Weights of a small transformer language model.
Training: a variant of Muon for these matrices, 1133M tokens.
MLP neurons of a small language model. Each row is named by its layer, matrix (gate and up: input weights; down: output weights) and neuron, and shows model dimensions 16-143. Each number is 128 + 24 x the weight over its row's rms, rounded and kept within 0 to 255. Numbers have three digits each. A neuron's up and down rows have the sign that makes its largest values positive.
Before each neuron's rows, "fires in" lists the words (lower case) most often at its 100 highest values on Wikipedia text that the model never trained on.

fires in: "second", "third", "fourth", "1st", "other"
L8.gate692:109095150127104119084143107160092130116142099134139078150151098144151124142149158084137125118127119135110100148118154155179139192065124097153126099105140127120108109143137130100124139108174109096125157118111116148148108166126138185080132150104117173171154126099142135115152116119148112084147124143163155161158150107123142130126166139124136119157112127114099165136091147109136147166136
L8.up692:073193100105085141139151122090160095140129097124115101131159115090128140105130156148145150090122135140125066103102103120121160091146130127076123141151113120127106119131144138125123143149174107178111122138134122167115137067168149107134133108141107186103089100081132127155102119164116153142112124122124142102163148174111105158115098102153149118090137132143135123114156120135150118129119
L8.down692:126121111121138105144127129093158134097148114125125091139118163092114123123126130149173060125119147121134104147050101132080126133141134133108139136134094125140102079103093153130127123151107117126137114152125132137097162106165144115171146126112163164143126132085110127135158121096152127143136162124156142133102157121132092113147095112138134121116130102106143103177111118143130132151113

fires in: "was", "been", "now"
L8.gate338:120126147110123122091154132121139130088136093166130162144110100085135139149158112170145118113140119168110105127152139111121156160108141104167151174136104164101125121124159169114127129099119139157149122170105142158133158144129130100147101109128129096131121153152136112122138099122133114113173053170103086099104154086119101101110161072118124176119126132130115164154137172084150125097114
L8.up338:172135177124106144128128085126153177148103127108142117120149137144099128126118117127137122095141139102130133119080084166196121153186128134148108124120129146151127108105163125109163110107150144144143130126109150088182092107082113091146139095154083130126059103131136077087093152129127078107119114128093122118109121127110122166152142126120128061109083097124121139153112134175162121178147
L8.down338:087157119156131160127129117122104104146134140117124112145146098081091116078134123108091152141118145172095138157125112109133124116096134090102093096142141127138095107139073155146135130129157143149105145150158116125098142110116089108109143099187079135147140124132100131135111125113157190113188117151167117180159122142118109110136121134111136138130114161135147100100140169115085151117127

fires in: "was", "is", "also", "been"
L16.gate1707:147134163132123123092118135180152138117128113153107123151123128164130096079151140138106184123092107109112146143148101179121129145099127116156140122093147094098104099112079115158132155107141155148114144119164093143109175166143084145116127132186146102103111140137138100132156128120109097134150097132100127151123167139151132090126122122153123059169121117118105125145093164138126135099113
L16.up1707:108156100142158147094135183136129100074117086122123144124081136111084106125139143105149145139115115128100089106123147130139118120129149120145129156117128068117117119148138142162132128126135078150143161106121134145174149116121098137108124148103121141144150124099181087150131117162093159161090127165121129133123105127092120105131153144127149108136162136125108141139104103134149120140110
L16.down1707:105131127138130124155118151118114156138110154154133126132125069142133128121151158131123138150204102158114115123123139148133132096097152123113147138099126119121113136164150132104126159123135143128069121121114142142146101115117125103121153111094124169136101138103158115127116129117144134117139120102143077125139147083119143142129134144112150133092106114190119149107155127136099137166145

fires in: "in", "on", "conduction"
L8.gate1727:135150109131125136090085106104122132158124107112133120103134125129086108144169142105100121117166124122116139136112127126127114070077135081135153089129127103086137115149139103148141126136078134177098150179132179112134146106099130126130105149088189111098125137107131120144135133123101124168157164125129153133129145110093164143119096129101098156126149166116095117154115087125123151122159
L8.up1727:124123156136162138156134110136155142103153128142124124162136106112131115125131102136058159091071157115146116160116103067149121072167110136112111167147106116153145151098148142112129140127135128122130164122170184154104080121137135161125125170140150121126151133118112085074180102155110131132102113160152151109153136111085072147130124093125169144108159078108139131118114137131135136136139
L8.down1727:152162149146117141148142167147129111066135132142112157105137098144101148147115154137116134106071132099132151110121115099105115161138120093185153133138091137167107085134128160143099183120166122118098119151114182165136100122167160154132139200133189143139072151126144129119143155163135170109131135093121122108129142132131113101107161149096157122144122107103133131152152119155100126168066

fires in: "high", "low", "lower", "highest", "higher", "increasing"
L8.gate1376:134166132100118112150120193125135133152136141138157150099157138151133122107096183136185138144133130116154154141131140124127114069159138153137130147140139148102120158120119142153116164163112152136160125061155133124121163102122131178149139133156118111091110175136131105146107110129147099150141135133153155162152142163101148097143132113150140107090131094121134161129100093153123141082120
L8.up1376:138120113121113130148144149116159150129118134091118159131136155134090083127157155154134116104151090123144154110172122167159125106113129104149114125167109149146138135154142122082108125108104162144095124133104151128151139138106121136112101133151177102118120114142131114140123097088131128132110121149135141119096144168096127140147095139122156169106182072137120093140128091128116134094085
L8.down1376:146118111091106127110114101091100130083133152118163123131086121151125102137133186123144137118127118148131094139108144120102145128136131109136122124071110136149153160177137110098073156110096107158140173121133136086137117102148127130061135132163142130088154121126102130146178122081107130128121137127138048147163125168109109180143182149129161112105165097149092148088114066149124140124117

fires in: "he", "had", "she", "was"
L16.gate1192:119131109146115127136117097111118096106113130167114153133083155126138177173128130100112195125104140146114102112174116133114102117119133177087128154134196159100142165145143142199102167080126093127124156127160088141108115127119119093169134118127121109119096130164115131152175110098127081145140141141118138117135107137115107077106106121156134166069157117106142098098130145162111131114088
L16.up1192:177158124133114131104145132139111114138144116146146131176080092150119153136148116127168122159156134135114162147085115144134123144158127112130107100134162167158119105116083164164146131115132095114131123079116132124111103090102148170153119096146129082171113118173132164139145146165155111108133142133139117120106144120089122135150154116154147120081127138113093141167132095143143138121126
L16.down1192:123126163141130137144102132096109144129094099138115147155137158125123108126073110103141128159120083126135131140128153118152135119141124108107148136124255088126154112110158159111136153125134140097153125156108142127150176097136157146129126133152114109164115126105110127103089136104099183127134129122128120132108151101109094103143142136123117145099113103136134134109087103129129153113165

fires in: "on", "the"
L8.gate1989:112109168100126131122169148106131106136160114149133127115119082129131107145127141113139095098144171132140121125171134152096111073117139133145126118105137097095167119131137129116146142115125125150089121120108161161103177153149134148132090121155175117117123172116157133147127160115124094154104114119124125081089137162181101135117105125090137187116152101131140119116135146170149152148139
L8.up1989:134156119105132154136124149124130116079105099111092083169128093123112116149129140126108118090113104094132151153117113116148139050132130146157135116109124163129172111148089132161125113113077149114102179191126134132147154126160095123124140131151133142143106096117184129136092169149146117146145082130150098115137081113129138155121088109114117135083121156106121128131122165159117120139157
L8.down1989:110147122144155099143101199108112144151104132132139128099115125121109151131159154143124113113149141115137096154094152137134115133132152134168137126154139115166104095121124124125104094119122160104112160119119123156138145145152118113174115130159138154114125141111164117159131120134141115140106090168155133148132165123118115147146100165121148198122133120065146070118125174131153134099079

fires in: "the", "to"
L8.gate1692:099126140147113121113158123133137155136147143110110152151137124131204161145141093122141141129154129089103158149102098100177125118104151131098119088162123156148091110146120121147168134129128113133116122162106152141109174100138102082174114113123128157103074148077121156133125112141150104131116111151110151166085051157120153176140124101124127138132128104126107126125134102157150103145127
L8.up1692:120121095142137162167099134145114116139107132136118077098165138168178108099126122078131114098117128120151086136128133107153093082124115132110125110088146150135123146128136117138115093143135098181146172110096134162140145147091115126142112169163164141097139151096084121125142142123070163179103141089152128141131126099132148176156118122118146124137145086090117141132138122171103141120148
L8.down1692:092132148062080120097127149124145080150150144082126101175149152151140121145118110127098148143125129166100140117102102186133127151151179116105117163123147215145167120148162144100130129100131124097128136131149105186128154153115147122165096119104184129181118106096121095099120110158157091168150146137130129112082126139150118162150141101126133143150148084135134121125131110150121126198102

fires in: "his", "their", "her", "the", "its"
L8.gate319:101101112134149131125149146156127101186105129105149135134115115160109097140148154138113134142125124138115149120103142116125113169084123116159144138145087142151100087155131104122184134133134144171075131106121138152128132185116110148119116171148125115167136107144122099122165105124156114138125122147114115101132110123119107145094137125124131139094128120156112165123152173115126140125149
L8.up319:116096162094128098136106115159132162161129148138126129137195128170130128135124131092143128134129104141116162105136153121106116102122145079140169122129107168085113104128170108110111091127146157139126156091095172121131125157107097133162141139139134154121133142134090144134140118151152136118145127165135098098124132089173146163114108136104124114096111101105139124135098180130066136113148
L8.down319:127153125144104145139166124149096115131112146162128131119154083144163138119151128139082140142161107099135127171098125151103124128126112119131109122102125130149143139126106090173104132129163140134108130112164142191095174168145170143136104177149132097111159102158119095170113134125142123099106093133121071132142148091150127147105157129089157164107206133135139140112180134105130127176149

fires in: "his"
L8.gate742:117111157117168123124131132117117132144141157118131171135127129191149155162078133171106159121113147114142135092128151154123136129140116158122129073118170189117135050113134081150129135122160144155119114081148121119150165144109111164135124151123138133148109112153155141150084125143141145170117131114110121115111159117125176157130134149116089135104141139098120119127154085131114120116113
L8.up742:154136156171137177116161159106157135148107103155130147119137124116132169162060124130091124139091132173101112131121154091141129113106118129157143172137188144128127105144145154110129159155143107117118074084102105145146181123152158132161127141117108103139137125079168108132133083116102145144128141154143145162104119077125137165139143122113142147132106073125111115086137126104145140117119
L8.down742:147158130101140166126111141146135128143140138149135145112138101138141139126106156144112124126157139185143098116113154141091128136143144103163126155131177159164092134104130150129129145106150131112120110124112111138143122142162178111156142129172122119144127097136126145121107119158147121125133150097161133117131199145141128092165113134101093145151112108138171158068141099117154143140132

fires in: "more", "higher", "less", "better"
L8.gate1392:110109090130103129129149137175131144143162131136111089122131102144143166161154121152096115092130182148113077170195107156128083126140115094162118137144143188162121150115082114172136100122134157109133113123138138142156114157177183121131142124129095101150148125157113045114128133073136113127123134123092131145158158112131119154118153122164151149110181094185118109123158102130145139133123
L8.up1392:092140100124131109137160182173151153125161154109097135105117155138173127141112151131098141088073157099131125163120149113135121170109134147128175130120133081138119164153160100131097119106137133140125124120133138079121132124106129140168112130143113136132137152111104123117140122080143120138160135158136082156148131138094145165141146140133177154125156111166154128088151145140185155128083
L8.down1392:110090118149119138135189183205123127134119132207148115099133139150159178105149146079151112143120125148080129153165163146128116134114097130158137106154119131118101125143110121105122139139135148122105147105122129161151128173171118170147121151129103150155128103161117133081128119109182135130127109143095118153141127105104135133109096137147126113135122114105120138122126127108099115113143

fires in: "him", "up", "back", "to"
L8.gate1064:119130153073157144090120078144155102123123115115091147116128137133109184121144136150133107113129126109141104115145097131110175105146153125137151107139205124123108106099122160124144123097103125157116141145155118175157112150117180132096121115125115089118131132132145191134140142100114133109162105118108123150161164152130150063168133110135151129131135150111105115086126106131145136137172
L8.up1064:101127128150130133161142185119112122147109155124163123111106118115119143144130135108087124118139142152107124135099091139124086130083099124148131126133113093100139158150142125147129122106158141136118138147110181143123171128155121119137128134132117140110111101099121148097109150148136180171105132087111137123165109101222121101127108156134147160112134111121117121118148135086116113122134
L8.down1064:138135127129100166135155127136124118078125126116096153142133124180107110127117139133145112118154093107123127152135106140140141124079161123138147101116142127115121086115118122122132144105153111127113135120119127074135120146107132146126121146110106099125151143161132159101113152182132119154184153153184134136165102080132138138107102161130139074117144153119114120166136105122152146131145

fires in: "the", "to", "for"
L8.gate931:143144142135138093133124115141102146106150120128067113080137132111159119147101162073147088132185119136128089154130106152129135157096125094130147102095130112106111102110136165105118139122153146120161118142136162106130109110126103096124092132134114132184139154090134088133095153141152127105116129117115112146107100165134144136161130121102097104131104105141121088062126153159103107129132
L8.up931:123142140143134113085110139120121156146128115104097116122115180142138137114133131067137151114140144094106114171111133155159149104132128128137128090102140095131132153126129150131103153146136143109138136159147148112123167118106108136100113146109092101149125137124134147125124106172101122107123153167120126143130115153089111102170134126159159077150138125122167152068146195122126141117140
L8.down931:137127129131135110124102115125104116122173157123135145150118074115140135127116140099155093154140104108137152136108110158157113109109137118116111133091143106194166073120108138109075139119119129097141119169126155115099106124106135135160114107130133130128116216110130108157075162147075123128152097084115101147103102157118131132108129127151109118099121108086114122135129112125124125160164

fires in: "s", "his", "given", "made"
L8.gate1559:122113167162115136117109135169114121121119116120130133095093068124151114145119086166115131121129106127083153111135089155129153106133125124141140142117164163153113130112140118134121100150160128127094190148141134120140096128126189092116155157136111093064157165110137130130128132130107108143126183106128115133129104145065142131142108135160112123109132132136160110099096143163101143148129
L8.up1559:129150123121143113064122147120140131180158147118139113113192139134094116134145087102183083111126130106166079130147142132155155122148154088176149122128123152173111130136142079149148148109104120138147098125100149144167162144197102162110192159152113156180116133118160138101141145089087091113129098148082129139106110139167108133145142100138137125141133120117146144121165109127131136106107
L8.down1559:137177094121142166135121080110107129104161156139113126162141092166135149137111140136164130159135185118139129119157155113127172117141162131123135119142170136131105097128146094125125133117103127083135106092124101093143104129110116100116148140128130137212127076146158114130124085111140146162100119121108099129130116112161151140131088129137143169121132158149181174098111095102165133094196

fires in: "the"
L16.gate543:116125114140213098120141103112131128138148112105087123154081137133104089093138134161129109170139125104124135130099151138112123114128160152081092096111146133151137144124166145145138136154146123082107098139067131118117122119123132113119149096098139139167179166146126104110134173119143112124114119136162085110094133160113141138121122129139142106104108153152128157125145113099123101141118
L16.up543:099131114110118160130167105085105141167132118088142105149161105111132130165123140084154114110125153131104130167115141134106148100128105096180166120153119111169170087105132129127109112118105138116161132119133098094153128093092144078153132057112147084153156137148129120103141085107191109150164140121144129169096128143144146136110131140158100079123160124105125116120104133145141133119129
L16.down543:119133079160175100165116124120133123092169143088089138121105121130155107115122107133142125146092142158141110114133110120152154186133168148130108161108115139111115168125179150180144116114155120101151134163138119147075121141116061139143114141140123166133043105144162137128103146128148161126123130098080118114134177127138117155115143134167151136210126118147138126100124094107136097143156

fires in: "also", "first", "then", "originally", "again", "later"
L8.gate1362:109130160153134070121144095120096114137135104118146146109143165154158143151152147124129135159145148091140133092110136139109154121094109141162154122161136122134155112103101184118096157145108148160167143134108169118138119155145100129151088141095114110102096147171169115157140095137125153119107133135162096127111102159143108146071114082075112106155183163141143083141180113173122128142116
L8.up1362:085169136126084092126107140090092119138167128161133138125149173123149118114102108114139102152132107098154100153096128143138134113081141130125105074141131134130141096122136088155122123145152111150109087130090158152121154128154133120130050115148166118124117109117123140175119183138101135145161104131150130107165140114119130127120132112090135126109135135118110144065112137129125121141159
L8.down1362:148118079136165092156083150130136125140124110158142151112142131146130132116113134109140145114160105112121163143132141105142113127165124123121156141152120150109119111143116160121150106160122120115137116140100115124132092140115107168114145160096112155104139084095169145136170156096117150129116115146141101126163121127151113151132116155133130137135127126181124105136137100178108080144129

fires in: "of", "is", "was"
L16.gate730:119113139134136112116120118127124128093145143147148159144078125126128081119098146126115105123159101170109127079094168103110129124141162084156080119105121138163096108092150150124137114109137119056131119116106134129103105109095139108172139127150119131130122132138125136141149101168114131119130169125098136125103126090147182087129159118113099112110140121122153122157156151133135135152088
L16.up730:135126159120154144151120128176167147093127137099169112181152111150167119083164137125108120160134090138144088118157141138076134130073129145126160088108119114113152140112128145071172151089108189114169105136080140125105118122092118122101122107161106122158077130134143152104111164136152137107173135143133173114140125164166110117206095105146162087148135133080100144133130139123094113144137
L16.down730:108173140106111155157140119165139128148140099156101119139121118125131141137141120135111134108121086133161151114136122125120144123123157093145135107140087152138085122085133149134101137118133142107158162136124114133135151139104132110108154113122138129164132132101123093116132135132135133135102148116207136123152123125125137121098104135158128147134193093140084145146108155098117146116123

fires in: "the", "his"
L8.gate269:142104120148160153128180119166074141117176127146164075132108133131148156108142135156152156119175173147078158165175149146143152126131073128130109137126097099070154131098143110114157125141104120145135099167141124142172148093135116128160149111141098128153117129147134116104148142116123119132176112181083099156135115143128121132115116125150126086124103172109158151167137107136154070136142
L8.up269:096149126138132119107102124148133117101107124124163128141129115091127089135187170119143133116162153120142104065158106147141104121101099116126152094108115151143131142129136143132133094103129122152155142125142116110193157116120112072141085110154131115159094096137120089107139107122111153082091125138102108125098152163079129143074143147131108105133090126120139121128146119143159139079093
L8.down269:132148101116127173135121118106104101157134121081122123092145126118117113079145097129145118130103151126177117108121095097115173118179120118130154130116108087126103119173135135099121183123099086123135123144133126106148110089142113136131126164111125149140139131114135136076156141123085097113147124121141136114144125147196130131098147178158097107078081119117153132129135090148114157131162

fires in: "and", "of", "all", "other", "to"
L8.gate1334:082121105113107183157159133121093131153168140157165097106111151113114133078149087145133127094120186113156152146098142168111163104125138145142121120127123108127099122129133151202105162149144159082108117133134163086088124106128097141092113080120162161141107155166135125121106066121155122114153143164101119116167110087106122110147138129132094111165134158121113135136118164153181149112152
L8.up1334:136098179091161125133113125143099131140138131130141131101115174126092103082116113135160150112168125149146073143137118142135132139122092129110129136143107118109075135104141102120148089178125099172127151148124094147136146134148146147140177113138131150076114138094094177148158105074097088113124111152085116125178117133136091114134125131152135130136128115133178102124098076113110191121163
L8.down1334:103132113093164114125104136118136172141114161109099104168152086173152154154132102157148112088082100095120131140102131163139114156123075133140106131143127108119168169133114164137132104100138129134110171075136065142142130130137104107099097113141088140105142098104117130189132124097156128116083158118156119122142131118149123139159156098132133132108129140141193166132124127120120135100142

fires in: "he", "she"
L8.gate1931:050151122122141142116110155081142121117079127139109182080115136117132103134144131142142187119103117150146124083139117144122115128072139133120119153151121133139098119127133129153121106136100163110121160082090174121140109176115143143172130140118143115110102131178137157117132162131163147167103101144111134114147098136109134190141127106091114187101142122160141100156106081089134134131147
L8.up1931:162171095103097135131126119170121132157194198130179107131130147156142126092159130138084104160122150119094106169149138134101140173109138143091159096161168118105144113152124109111143133088176115110123140140176129131143147119108140140120141130128054146115086083113132142118139119132109125144117119120149118136137138123129133155125160138148137108120152104146149185135151134137130128139170
L8.down1931:096154187118115114158152152154127150130140147103156119129133105143137120100157148133118116160129145137103135166141170137168137152116123113141130137104174136142111121074109128153145146096156121122128117083133127114115106088140147075106120120097124139177113133143138098108132081132105124144121131130131118107155131151112109123154113113164106133144119138116131130172141143140137172132118

fires in: "also", "are", "were", "is"
L16.gate268:159127169142127082116116104128111127117119111111122158200126162118126133097115103138095130119120140137164124112160159142130145103128135102150119099120107101134117156101131134143116144147102159130140099099117117173076108139129130140162089122110151100135151141110147138138149130137109107093103135123145141170130115101151121128134153152160114178106119105122145127111105141105141108118119
L16.up268:126120121121159182114125124162133129105169123145135141128124152125126148152140139191115154154135093113108150078124074100117133126134123111095136123173121125128158178143122136115088136128080127124155103101128112173095076132113125121096155101124127115139129095114153120147134089101116179149095104110147103150106148119139116142122097101127119139101074113160101139143127138111178115131147
L16.down268:133110114102147102111144138122113107184095119103113104190119114109112129099140107112116180148135154102123165114140157115159109123122130126158115121136124136168102126149145105141098126150105176119114122175092119088142114071092093125139119145122156164086117142164123111164149127113124134131123109122087115119108133128142158115154131123091131125112159104116114104108128133105138146197164